From a checkpoint of a small transformer trained on Wikipedia.
Size: 14 layers, width 192, 6 heads of 32, MLP 768 tanh GELU, vocabulary 4096, 7.78M parameters.
Architecture: RMSNorm after each block, no biases in attention or MLP, untied embeddings.
MLP neurons of a small language model. Each row is named by its layer, matrix (down: output weights) and neuron, and shows model dimensions 0-127. Each number is 128 + 32 x the weight over its row's rms, rounded and kept within 0 to 255.
After each neuron's rows, "fires before" lists the tokens most often just after its 100 highest values on Wikipedia text that the model never trained on.

L11.down275 [105 109 174 161 158 169 178  67  69 157 123 150 118  87 159  92  96 100 119 120 136 116 136 158 154 141 146 172 103 110 147  71 157 133 118 140 145 117 161 129 169  76 135 116 118 103  56 117 100 169 201 124  72 120 115  70 115 143 122 165 128 105  96 193 163 104 144 100 155 119 170 145  89 110 120 125 112 183 101 124 223 137 108 167 158 150 115 179 132  34 137 160 125  96 136 203 110 173  91 116 148 104  52 153 113 116 168  92 116 110 117 138 110 101 157 128 112  90  98 121 186  34 128 105 112 141  89 146]
fires before: " ", " (", ";", " by", " and"

L10.down18 [106 141 152 143 108 145 165 134  64 103  55 169 110 130 104 119 103 108 129 167 121  94 140 133  88 169 125 138 128 110 133 116 139 160 145 137 132 118  76 157  88 116 112 137 175  81  74  89 125 145 130 107 187 126 139  55 131 123  91 140  89 111 175 156 155 135 136 124 119 138 173 138 142  90  89 129 159 144 189  77 142  43 120 149 124 141 128 130  92 111 130 179 143 102  83 182 101 148 188 120 109 106 115 122 122 173  90  77 110  97 160  99 113  74  97 219 135 130  76  77 113 180 150 159 168 114 117 160]
fires before: " the", " (", " "

L10.down231 [ 96 122 134 157  95 157 106 134 140 175 183  94 118 148 137 117 100 153 111 145 131 166 150  87 138 129 141  62  98 131 143 243 195  66 118 124  65 123 179 112 162 158 155 148 111 187 142  77  59 158 158 136 130 138 101 139 164  90  80 109 166 113 126  83 133 131 141  70 120 158  99 139 126  98 173 165 120 114 174  83 127 180 133 125 109 148 120 177 104 158 119 167 119 104 177  94 167 125 133  97 100 151  96 141 145 115  86  80 129  83 137 143 137 138 170 168 116 190 150 162 144 147  83 119 108 143 113 129]
fires before: "4", "3", "2", "1", "0"

L10.down699 [187 155  80  96 165 156 119  66 156 123  64 143 121  46 146  94 102 124 106 137 106  78 137  90 142  91 113 100  96 142 159 123 154 158 116  97 129 145  63  92  95 148 136 107 100 112 108 189  86  94 130 140 130 143  96 118 105 145 161 131 196 166 118 153 105 115 138  54 151 141 130 114 113 168  80 152 130 137 130 125 155  64 174 118  66  90 102 106 153 141 123 134 168 109 124 145 122  95 101 117 139 181 120 119 124  74 162 154  98 194 105  82 149 148 183  76 151 104 116  86 120  77 146 107 135 105  67 154]
fires before: "=", "==", "===", "In", "C", "R"

L4.down386 [119 128 111  76 178 235 148 149 141 103 120 152 146  45 175  86 131 165 130  72 117 117 165  88 167 121 116  88 162  84 176  96 150  60 108 127 115 129 148 121 140  97  85 136 109 116 120 119 126 167 122 143 110 230 136 110 116 135 112 163 130 137 143 123 182 129 149 188 135 147 146 108 102 113 113 156 110 149  79 128 133 133 116 181 101 112 169 127  98 106 114 120  73 136 126 171  81 126 102  90 146 119 111 139 131  82 116 140 151 112 127 170 118 106 139 146 170 125 185 130 124  86 144 114 126 120  99 101]
fires before: " States", " University", " Kingdom", "iss"

L2.down465 [137 146  99 111 132 178 115  57  98 133   0 121 109 129 199 104 113  98  70 130 143 116  98 120 190  99  74 158 136 136 119 157 152 144 124  54 121 120 121 103 184  77 134 128 122 130 115 126 176 142 128 118 165 121  41 141 146 139 146 133 151 124 119 119 148  87 134 111 105 127 136 138 106 134 121 126 128 130 138 126 120 178 119 151 116 113 116 126 139 194 141 164 158 147 135 149 112 112  77  94 127  94  79  74 132 168 135 137 111 149 128 120 152 136 158 125  53 144 171  28 153  77 135 124  87 137 200 128]
fires before: "|", "-", "=="

L10.down679 [138 107 152  90 144 185 147  50 118 151 124 129 149 126 143 120 185 141 157 100 164 154 152 183 170 121  91 100 142 164 151 149 147 144 107 163 198 167 128 114 176 109 101 119 112 136 136  80 115 158 173 123 143 131 100 167 139  96 112  91 113 146 195 102  93 155 126 153 130 107 131 126 129 125  90  97  92 165 144  44 121  82 124 133 132 160 179 167 103 115 131 105 101 144 125 153 102 150  89  83  91 222 139 159  86 164 107 101 102  75 124 148 129  77 140 127 113 247 103 148 151  65 148 192 144 130 141 146]
fires before: "8", "6", "9", "7", "5", "4"

L11.down99 [139 145  92 117 168  93 162 103 131 121 162 119 157 134 156 121 143 157 100 139 130 167 135 157 124 110 184 124  28 144  93 107 125 123 107 129 151 117 148 133 145  80 111 107  99 124 126 163 117 141 133 142 132 100 138 112 143 133 131 118 126 120  89 128 110 113 123 104 165 112 186  88 151 110 168 119  99 113 160 137 111 118 154 121 156 151 171 132 118 154 140 119  69 160 130 145 140 119 133 137 143  42 141 155  97 150 134  87 116 134  82 107 126 146 118 109 129 138 137 190 127 109 133 130 151  93 151 118]
fires before: " that", " to", " in", " been", " by", " a"

L8.down426 [136  82  88 125 112 123  81 118 102 144 169 156 160  99 143 157 181 115 167  90 137  77 130 169 120 115  90 105 196 133 131  85 112  81 134 162 173  92 104 126 201 129  97 127 109 150 109  87 156  69 115 120 140 107 114 131  97  92 151 103 134 145 170  79  78 113 212 120 123 111 141 150  98 142  93 116  97 103  57 133 145  66 183 139 116 121  77  92 220  88 137 165 149 110 105  94 128 103 137 167  72 146 115 119 116  95  95 127  94  91 124 144 133 140 132 165 149  88 138 120 113 116 108  93 121 121 187  94]
fires before: " States", " Kingdom"

L10.down399 [138 110 120 110 116 124 105 100  95 132 123 130 141  56 145 132  93 137  84 147 135 135  86 116 147 156 117 124  90  95 109  69  77 122 111 130 128 158 137 142 104  95 105 106 119 122 121 131 147 101 121 130 145 162 141 101 174 139 151 139 141 125 154 105  73 138 150 145 146 121 167 123 121  98 162 140 132  98 111 106 140 115 124 120  98 133 132 112 116 172 142 132 138 153 121  95 109 149 116  80 121   0 153 178 117 175 131  92 113 126 122 104 124 137  73 181 135 133 120  85 136 136 105 150 129 126 162 155]
fires before: " a", " an", " the"

L11.down451 [133 163 118  86 151  80 125 137 166 160 120 138  89 131 159 156 143  97 174 171  86 145  94 153 150 146 128 123  78 118 125 147 169  75 126 172 110 136 100 185 174 113 158 164  77 132 127  91 148 144 123  93 129 126 142 149  97 114 183 164 170  92 133 145 131 129 147 105 100 137 138 133 116 119 175 160 133 109 169 112 101  28 132 156  96 159 157 111 143 187 117 140 106 133 123 148 147 121 112 105 138 171 139 103  92 107 113 137 136  99 138 151  79 110 102  80  84 113 144  86 148 110 181 128  95  95 149 126]
fires before: "h", "e", "o", "he", "b"

L5.down161 [175 151 153  98  96  97 114 182 123 100 155 137 134 184 112 116  50 132 193 159 161  67  87 180  89 132 169 168 110 134 151  92  91 195 126  94 124  99  85 106  99  70 115 130 119 159 116 105 100 124 102 158 181  88 107 127  94 111 182 129 160 122 161 162 136 126 143 126  64 121 193 150 142 147 182 156 143 129 162 140 153 128 147 145 123 176 133 186 156 141 170 143 151  94 125 164  72 117 127 152 118 195 131  85 116 106 103 152  75 116 197 108 104 156 115 106 126 184  58 145  80 172 119 122 152 185  92 105]
fires before: "3", "1", "4", "0", "5", "6"

L10.down551 [104  89 154  77  96 162 107  76 137 146 128 103 143 158 197 163 153 140 162 153 101 161 167 134 152 142 110  90 115 164 112 195 152 138 161 141 107 127 118 116 128 140  97 101 124  79 106 151 120 131 157 134 140 113 130  92 130 138 106 177 140 104 138 129 135 118  93 112 168 126  57 152 152 161  85 188 219 121 126 141 160 122  94 127 167  79 135 165 110 104 127 133 156 132 165 123 183 176 188 106 151  99 181  91 146 134 123 116 144 142 151 154 126  82 162  98  98  81  94 144 144  93 177  95 166  82 145 142]
fires before: " |", ";", "5", "4", "6", "8"

L2.down513 [150 102 159 129 117  87 154 142 119 124 124  95 144  65  89 192 129 141  95 155 118  84  94  83 147  40 196 116 101 124 158 172 111 137 144 128 135  69 125 134 112 132  95  88 101 137 137 116 133 148 135  99  36 196 106 106 136 130 177 145 121 108  51 163 146  93 133 147 124 112 117 133 113 176 113 117 129 134 135 151 152 151 126 147 122 116 130 136  90  88 103 184 129 132 122 160 113 111  80 162 114 145 161  57 129 109 168 112 141 109 132 112  76 138 124 112  71  49  61 110 113 110 114 149 204  92 196 147]
fires before: "6", "4", "8", "5", "9", "1"

L7.down513 [143 107 111 110 159 205 160 138  57  94  63 118 137 147 116 143 172 118 113 133 181  97 132 164  78 133 179  96 178 133 123 133 132 116  95 158 166 125 146 119 143  98 163 137  94 136 107 120 111 155  54 114 140 130 131  91  61  67 138 163 154 134 171 117 149  65 126 173   8 107 129 166 142 110 127 131 131 164  95  85 103 179 178 145 100 150 147 126 141 111  88 116 100 122 145  79 146 118 134 123 109 167 120 140 134 138 116 163 132 137 121 180 127 135 186 150 190 170 136 167 135 177  63 132 151 101 129 122]
fires before: "1", "0", "3", "2", "10", "4"

L7.down400 [109 132 132 120  94 134 160  44  67 142 111 106 127 136 140 141 131 143 120 118 126 154 116 129 118 151 133  91 127 145 114 101  79 153  88  87 128 164 121 118 137 157 173  69 152 126 148 113 136 155 101 180 167 105 135 150 135  80  68  93  61 114 142  90  93  97 178 116 155  92  83  67  94  74 170 133 140 124  85 123 113  91 140 105 112 110 159 116 149 148 109 101 140 161  69 115 140 110 145  94 153 173 155 163 154 140  85 130 119 131 129 164  27 140 135 101 158 110 171 152 200  76 162 167 101 105 113 140]
fires before: " ", " the", ".", " Apps"

L11.down47 [106 135 132 132 143 150 146 106 148 127  78 105 138  72  94 160 154 159 156 160 109 127 139 102 134 107 118 148 108 178 130 128 189 142  73 108 151 133 128  81 107 119  98 104 152 143  70  99 124  87 166 140 157 146 128 156 128 104 121 135 140  97 120 144 126 112  62  97 142 174 105 134 105 151 107 150 142 110 144  93  82 171 121 159  79 124 113  80 153 118 124 156 168 149 147 166 124 126 125 129 108   0 112 110  92  80  87  84 169  64 163 144 135 183 111 107  89 127 150 103 146 164 169  91 143  69  80 169]
fires before: ".", ")", ":", ",", " |", "–"

L11.down25 [ 79 181 158 165 118 109 148  97 135  97 138 116 148 119 201  65 127 133 129 124 147 178 122 112 132 152 184 150 175 124 157 138 153 137 130 107 111 157 187 142 107  92 134 173  66 114 106 152 133 111 126 119 142  42  95 163 144  79 140 115 120 144 121 101 123 136 134 155  81 103 209  92 127 104 116 122 112 106 123  94 168 124 129  81 107 168  79 144 148 140 144 108 101 112 103 137 163 161  88 156 120 145 163 138 176 120  98 120  88 154 181 136 136 140 186  90  80  75 124 102 160  92 123 119  89 108 152 124]
fires before: ",", "–", " on"

L2.down289 [126 138 139 124 122  89 135 132  69 127   0 136 127 145 205 167 128  88  89 126 135 194 103 124 109 139 182 125 114 122 127 128 127  32 133 116 123 103 142 140 142 130 129 124 109 120 128 127 133 127 128 143 126 123  80 129 125 131 106 123 122 130 109 128 154 115 150 156 121 126 121 131 103  74 123 126 132 135 132 120 121 130 127 131 120 158 118 129 111  99 164   0 163 131 125 120 178 135 139 135 161 134 144 172 131 128 119 134 122 129 124 124 134 128 126 127  96  76 140 118 194  34 138 133 134 131 163 117]
fires before: ",", " as", " game", " ("

L2.down12 [150  67 101 114 135  61 132 183 157 144 172 136 131 118 144 162 127 137 101 104 114 186 106 122  84 117 118 107 175 131 116 169 111  64 115 162 164 132 104 174 118 106 139 119 135 151 133 133 160 116 149 138  82 129 109 128 143  94  17 117 130 111 127 134 125 139 178 100 150 109 134 154 127 113 129 124 109 137 138 150 112  72 140 147 132 105 124 124 138 168 191  23 160 133 131 129 148 121 150 130 188  70 157 179 114 121 132 132  98 114 115 116 154 131 117  88 149 104 128 149 147  29 111 137 139  81 135 130]
fires before: "1", "2", "4", "0", "3", "6"

L7.down587 [137  70 155 126  58 117 113 107 121  98 124  78 135 100 113 130 124 122 115 160  91 198  97 121 165 125 152  70 115 112 113  87 121 161 164 127  96  44 118 143 168 146 138 152 155 146 155 155 107 168 112  50 161 189  70 114 102  82 123 146 102 134 153 105 109 146 215 202 158 152 123 159 114 109 141 136 105 116 130 101 119 142 131  91 161 151 167 145  99 156 130 142 145 172 134  65 126 107 139 108 153 103 197 119 111 132 173 163 111 103 116 115 116 135 141 192 179 127 163 138 143 154  90 129  67 178 143 160]
fires before: " |", " and", " |\n", "-", " was"

L10.down740 [113 141 104  96 144 111 145  96  97 136 159 132 140 135 112 145  86 137 129 131 120 154 131  85 165 132 129 124 105 129  94 105 118 188 119 138 113 141 117 146 141  61 111 124 132 143 116 131 184 108 141 138 185 136 129 106 149 135 142 123 114  99 157 108 124 139 155 144 176 122 163 100 124 137 185 145 125 111 117 175 165  99 108 128 109 149 147 109 125 172 115 147 171 156 121 154 112 140 121  99 100   0  88 143 141 182 155  82 130 137 104 124 115 150  78 163 130 118 123 124 156 131 134 135 137 135 147 121]
fires before: " ", ","

L11.down45 [ 82 116 145 108 126 107 150 157 117 130 165 148 188  71 144 103 103  91 130 145 177 167 130 104 146  95 111 172 114 140 149 153 119 152  98  78 172 145 108 127 125  70 125  83 184 147  88 160 213 173  89 105 116 206 152 115 140 124 101 141 141  95 154 136 102  96 104 150 142  99  83 142 117 125 129  97 144 142 189 146 104 151 200 107 162  99  86  73 144  99 120 110 119 121 167 158 116  95 122 119  98 116 190 125 184 146  94 194  93 131 170 212 125 124 134 152  99 108 122 138 105  95 184  99  84 119 182 112]
fires before: "in", "ie", "on", "ong", "one"

L5.down324 [176 133 117  94 132 157  98  93 110 146 147 163 132  35 173 116 137  98 148 145 144 167 155 121 121 146 127 134 132 111 101 162 134 125 194 116 115 130 156 157 113  18 143 199 150 120  67 105 102 128 136  82 135  89  95 127 142 147 104  96  82 134 122 190 201 136 131  50 162 107 102  90 135  61  87 106  99 129 138 147 147 164 112 166 110 116 177 139 121 130 104 101 174 131 125 142 126 128  83  56 147 139 127 172 143 127 115 112 129 156 116  55 124 137 147 155 147 119 131  74 142 146 180 121 149 120 151 168]
fires before: "-", "|", "==", "In", "The"

L2.down693 [130 140  91 109 132 210  75  80 133 119  26 129 111 120 185 147 113  95  86 130 145  88 108 133 170 105 126 146  79 130 105 148 121 134 120  75 106 106 147  59 156  35 100 145 102 138  92 146 183 135 114 119 185 135  74 144 141 134 122 127 148 123  93 116 157 123 118 106  77 129 150 191  88 112 126 145 109 112 141 130 137 159 128 137 107 111 122 124 129 204 164 175 139 163 109 173 121 140  92 108 112 109  53  68 121 153 120 128 121 143 127 124 141 137 164 133  52 160 184  63 102  73 141 118 103 152 167 129]
fires before: "-", "2", "1", "==", "[", "\""

L10.down331 [ 83 125 119 125 123 125 162 136 108 126 103 142 182 102 103 131 123 135 169 120 138  78 114 165 209  67 166 108 106 148 164 102 123 152 156 145 140 201 112 169  87 108 141 139 136 124 149 132  83 175 137 182  87  74 125  85 149 149 113  88 128 133  93 100 108 146 122 150 177 107 183 138 125 147  92 122 163 154 166 112 101 171 148  69 162 175 118 144 142 178 148 111 141  74 114 105 134 129  99 138  55  94 137 189  94 113 136  90 144  48  81 109 148 118 163 164 126 141 117 123 114 137 131 111 117 106 158  95]
fires before: "8", "6", "7", "9", "4", "1"

L11.down561 [ 94 128 191 122 141 152 111 140 112  86 153 153 119 117 188  94 113  96  68 142 197 133 147 144 158 146  99 124 104 115 120 152 120  96 150 173 118 168 157 139  92 164  76 121 142 106 113 128  74  80 129 158 184 152 140 145 165 153 125 162 113 135 149 102  89 141 162 145 108 159 116 133  88 122 100 200 196  74 135  82 135 140 173 121 139 113 131 137 136 106 132  97 167 102 111 118 113 132  93 170  44  92 141 123  80  48 124 113 121 103 114 159 139 153  93  99 148 214 162 130  83 136 158  73 153  75 149 118]
fires before: "s", "S", "2", "ers", " S", "res"